{
  "n_layer": 12,
  "d_model": 512,
  "n_head": 4,
  "n_kv_head": 4,
  "head_dim": 128,
  "d_mlp": 4096,
  "vocab_size": 8192,
  "activation": "gelu",
  "norm": "layernorm",
  "norm_place": "pre",
  "norm_eps": 1e-05,
  "positions": "rope",
  "rope_base": 10000.0,
  "rope_fraction": 0.5,
  "qk_norm": false,
  "attn_scale": 0.0884,
  "bias": "all",
  "tie_embeddings": false,
  "parallel_block": true,
  "init": "uniform",
  "init_std_qkv": 0.021,
  "init_std_o": 0.0,
  "init_std_up": 0.021,
  "init_std_down": 0.0,
  "optimizer": "adamw",
  "lr": 0.00083,
  "lr_mult_o": 1.04,
  "beta1": 0.95,
  "beta2": 0.98,
  "lr_head": 0.00675,
  "warmup_steps": 294,
  "schedule": "wsd",
  "decay_fraction": 0.533,
  "decay_shape": "linear",
  "final_lr_fraction": 0.0,
  "batch_tokens": 131072,
  "seq_len": 1024,
  "doc_mask": true,
  "train_tokens": 897300000,
  "steps": 6846,
  "dataset": "wikipedia_en"
}
MLP neurons of a small language model. Each row is named by its layer, matrix (up: input weights) and neuron, and shows model dimensions 32-127. Each number is 128 + 32 x the weight over its row's rms, rounded and kept within 0 to 255. Numbers have three digits each.
A block is one neuron, or neurons of one layer that tend to fire together. After each block is what it responds to, as a language model described it from the Wikipedia text at the highest values.

L6.up6:157150073091123107079089095113134092090135132074122091110111133115044190113050128152169138160103116066132139140175101187110135152107174106032111102088115134146124096112125081104151122133151161113165126094123138091143158154119119124106135109135176154183106112135116152143121127157140109136
L6.up827:133125156164124091132138150098096151148117092145116156112134071106068137145084112123186115094150122130170089107112157116054131147152119119148156126118061115129112108112135147094156082162104170116086105100092117125114139153089098121131136112158148101172167081127145162123107170110121137126
L6.up1574:164105131162134118109142086135167156094156076104053093084108055086103143082150097117114136144132113119128115094107138179172070160124124080131115124089083087073081105129112137122152093116147135172158121093122169152083092108067129191127189163146124168141189194134089168099077122128115097084
L6.up2365:171124130101146109075118157147103122098126088131139118120128075115115125119095154146139140206122092075098156130170094145131102125120112128041145170095079182118142120148141119082196045116101161073151118081139190087141165100159105167103119112130114115160104171156089182161137114125124085138
Middle subword pieces inside multi-token words, mostly foreign proper names, such as Ze-yn-ep, Lev-ass-eur, Vo-sk-oboinik, and occasionally common words like ra-vin-es.

L7.up375:139135148185132151076105071150167154112153127118114192123125098163132163083089139129138134137111113132111182089153099149141141109155098144125147221158099220071143128074130157110180060143151171186195075135151136103198152144116133079121107135197124125185087071073119138135120095171163133093
Short interior word-piece fragments inside long Latinate words split into several tokens, e.g. computati-ona-lly, elect-ora-l, Faci-lit-y.

L2.up727:106153092101134080073164101145157121189173079125099146084119114145136115046095110093177118084128169176147080097133178140188109136067145156109118152176057161118120161111112107103189107151188146148094094148159151107087143108075100132104083100104169133141140172123097126135164099151125106127
L2.up813:104092112097170114104165152097139107123122154061158155097139058100211162150118171099154111117115130112127134131144169146145153141089098112080128134174134116156090127206144157151129105175160208092126100111134183132142153132092116126134135057151072113125115136051153090153134192128164128108
L2.up909:131133147142161091102135157084123084169167111056163132110156111118125143150165118169125116162104099119124083128096138079148094161106110146141147183156087159104101137137143125123143107115145107051125124136159097073109171146089115188118149094136103097079111129099153109115077135115130144106
L2.up1093:130098143203156101110089116140130114173145101068090168089120078118178171139141178071107120130121091147144067042113157102084144120126134159102144095179087150136135091159111099137165070173114153144152145128182095129119112099115108112146112143119067125130084076080191100189138118083163129136
L2.up1121:198121155166183116104125116075093121140141129095169123094118133109148147141168125182150146140076138133142116087133097109150133120070126116125165156114099183121121129124146140168133093143149134124092116124110101093137162188108105172132112096164175147105122152136154169202128128130099119096
L2.up1641:130152080188187107113118117096089123193176079122064133094114153217180097153115106162159140101122114165103151142128105072164122136062136123140176143142145158099128135159096115116131170162162150133133071134154142137107151184074118122083095098136154148170150153145162108142150110098130126047
L2.up1801:148152162160150074097181132145130118163147117098154187127116145179125087085113155128124122117113075126114136177137138155174110128077084163140168146173092158102121144165140181081118062121096095054129121160153121082119143173122085092147099103178166109169144156094147109159145122156106114093
L2.up1946:153123117131114138157128116115072127171159097158143156146106102141147176125119165068143135118069192160144133119101100169124132150078139136135150160173083154132085117108108171137116127175132169145108173150189094125130164113108108127089118126123156143127141184092170105094123118105089123124
L2.up1989:152134157142155112162129209096121178155114104096171104116141132111128169100145148113113101166103084158101079133078099115157152142129142143057111179121159131156106104143115102130187125134158136106132136126091151087119101139082094089092153209158144105109113131072193125115107151090137073075
L2.up2018:152121147168160170145136103109122083186142104104096166154157107172088189149128091105132146099051152186156142125118125096128135155123149104134155119135121183145112087115114126132136153189116154123152190083121047118109110133107162126146132153169149136139101118119198117142204104102127060151
L2.up2137:123130124198162094160139102136081082147142062148120147100135123107083093098147091157180136158070140163158115143139094130117139108105126186185148160111098174037096164156107120117137101129178126117122092170198089127079130190102145147137132066137180151131160101093117155214115102142089143118
L2.up2498:178128127185141092113230053106098085151118078084120142138127121154101096126112128110200117166049140143120116072061127108126129122115091106148172149155099225134123147121128176152099127127138119151124120157141179099115121152113164135118122071121104156166137145127159133132154085110164097125
L2.up2865:195118164126168135112087128111083137127144101091128164109119105106202103069152165137122097125071112154118092155139152154169139153098097169080141125160096162155097152188123137133124103120115117143130144146136174096150170162108060191118141111174149128108149148120162100186126130116088107041
L2.up2949:148141078134176117111108111106096113197135135154144120086110096132124172130123141165125170122091103117120096064159148159167165126060079117118158087125132141112145146087126133114156155143174103125095085116112116112142162166104075134101147195150210127159137141071192131169092138126161082113
L2.up3318:126111146153185137151091128132112161182115107141097111088123096169154095079096094130091139123072112187097135136145152105088148183135169128110162127147115172095098116149110102095191129205148196161130141121159118115131107115124133124126077132114115090149081129109166114130174104149114123103
L2.up3979:130116113148130139099136158159109127143127118079168155085104152122118095132126120146155132125075075173114061098138161150123171134118108088121168200210135139067149103114151105115181151105113113125170113148196178123135169134105100087089116079127134109157130155066139115131133145118145084104
Short internal syllable pieces inside longer words split into several tokens, such as pos-si-bly, sat-elli-tes, dimen-si-ons, ab-ili-ties.

L6.up1329:135119150134137122156128134139117133154111139114081102121172133069048101118066096196118131134157063162210138140150170158136122108141104142139149133091097153094103116123146143090159138137119164102162128153129101139143161219077146119088129119132149133114079104133129191154142103130094113141
L6.up1810:143085146187117084109132207130135113191151168107102091049115022093128095132107105115181121172113159055163095102105115170145150193103178181177091097147151133099039100153193180098102102088153097099179171113090133167106179127110109146065173145120156105112104118074119132179091133129118073106
L6.up2598:142120115128117113110159136175143115190155108045138108085106129166087109112103186126101107134213170103139111119157048077148134136143170090094118116130129173110144179171136140162201054074165188083077165138107054156141162073101081132123068067108173160128124086069145104133135138164094062133
L6.up3465:156135126165103100100089129179115095162180070059061082066121110048114110127106183086117156196052175062134130130096129131135057161162137202187176183127131174074142134050115219070132115120098143143171119137113096096101170180154105108105116155073170118155119116112123131109125109162101111116
Short interior word pieces like "ti" in varia-ti-on, interpreta-ti-on, retrospec-ti-ve, and "=" signs closing section headings like ==Cast==.

L2.up35:166120113121169160130155162140129165113141100180124142084176081157087152090120183080132123103138137105208155094145144136138170155108134133114141116083134127095102132149101113105138113116096157041121140131106090094136147156115091129138156092120116093150078104110194125068158147107147132126
L2.up365:132185126159095099128110177213034122113150123092129128126161117177161086117156138050183120144089079133114131143150124104108163145140082086098185129105099094115120126177144112108122085104138124101116102172121155122125151146125050137182170142108109094111172148131141129096117097176197165158
L2.up390:133105150163196155087131148097127161160134098105086155126168088113126130125127119142087112150063121122109061116084143070147108109111107143122133136080081141051126147062103159072108137125144140140152082104114144076147177145128092166188049105128095137112097184097127089154105149114157100158
L2.up745:168165123155126129167134149114110147110147056165110123073110113107142115172155151054118161143112148156178153125098160136080136144157115132111135141110151117142133111146133102133129098168168099151155126116116166151110113134056123113168133075178139135157117133177144087112153205168081122135
L2.up789:182145187146141108138111150125162115073133113068082131132210123134126076108093120131157163140104164132137102093125106098119117136144162089070140122144138134097141159071170173105127088186111183128096105097114145121120184166139179073172091078136115099136063150145070131073120079133162134119
L2.up1098:124158139152124146096193123184095102112153132119114169167141129043120135092125124158127118146160132085166107084116156067152108148176071137165149120125135165145154101109157152092082111073171116095141105130147176128086137124099076142117143179157100119135174135118119111104072138149110125181
L2.up1211:184125067162164124126165112156077097153129068115109151065146086161093101182131171035143161135088187125176127082120149087118124170097179115126095113162133142089144103109179098169149151113167117093109082134132124123174135229068129162174125126137100138116145164150139159150090127155140111143
L2.up1394:119091157185110082149112134096131144085139102151091143133140079107103129137131152146132183137108131121153120155086114167111174112122089105061114178097141143120154127191212146148134090130121076123106056112137112123103099159121109096147094093195080104150100098148113085135111220113152164084
L2.up1978:172164135111069173135149161156132190072136147088158135130133096112145111137109189155136137147142113091066112160187087150154156151111129116061120148147106178114112128147152169087174100109167077057147139146147123160098080194137138155143186147076098121116141104182157106147113198113132063123
L2.up2266:128135131161147110126083134146171112129138083062044181122149125102177073181140121108128119085074136095170087136191155128140115161110167090116179126110113139121107138144075138124160124155163111134100082119135162165080144239130109140152128071088086099114096148183097115141154140167107109125
L2.up2596:140175093154110059088153101157119110160143042103062137160139102115151069159117145087150168064109146158106136113126167056139135134148141155124141123073086156114107153099168136124160119107125172115189091127164117123111079078128120113079144075114173088151164157165148138127121129121109112191
L2.up3389:128141154172111125132097138145129157112132036069134175095121104127104127190126189132180114102110094109086087117078120104146149112105186146100137171052107149126115127145151166102198106107146115102105064131159150127131130138125132088145146096141137087099147101160114136132107104120111072152
L2.up3479:122116155106125114134121117141109202075123114179089170111151092117116124108151116179136152099106103145110097112146134147149117123127125101091122088089087112122094105139167198135121125171135147179130057101134182095111129146126117148136124112135137091138135109161114137129140192162118153140
L2.up3649:115118150121094150136131142093124125170140033088086167090108090123116110106111148046200138114080170135178104116144110124121077148133130111136161154140083139139165104161103128136139064134151126100114115155143150075090159155153124086123101058104140127119090138147146112160128158107101088186
L2.up3764:147131169185161089118119142123123128117163143109157167144112128142159096122113151162177128112103098083176148133126148098144148132130097143068155123129087129162099177176150152099117083108102141050159026112097173084114150174084088098148196122215101087135157125163150092152082134067151103096
L2.up3852:178191117161136077097127136188127124121145082085122152109132098139104157089127141127157122178075094174175120150125171059107164153142140142108167161102088125101147124146145145108128075143143106137144065131085098067095159134091118160138104108098103079132136160182132107162125171208147158170
Short word-internal pieces, often ending in -en, that break rare names or technical terms mid-word, e.g. Molyb-den-um, Gu-ren, bisp-hen-ol.

L7.up1533:110100133157118145074095171180152147116134163105109135158122089106066129071070124171171073094089122145000113158176150126128140170123138115088147177100128141103041091115152141146165107150088110136150131093152215119139090078117141121116125127193140109185104151122097155139096131114143048138
Inner word-piece tokens inside split proper names, mostly South Asian, Arabic or Spanish people and places, such as Ban-ara-si, Tar-rag-ona, Qu-ader.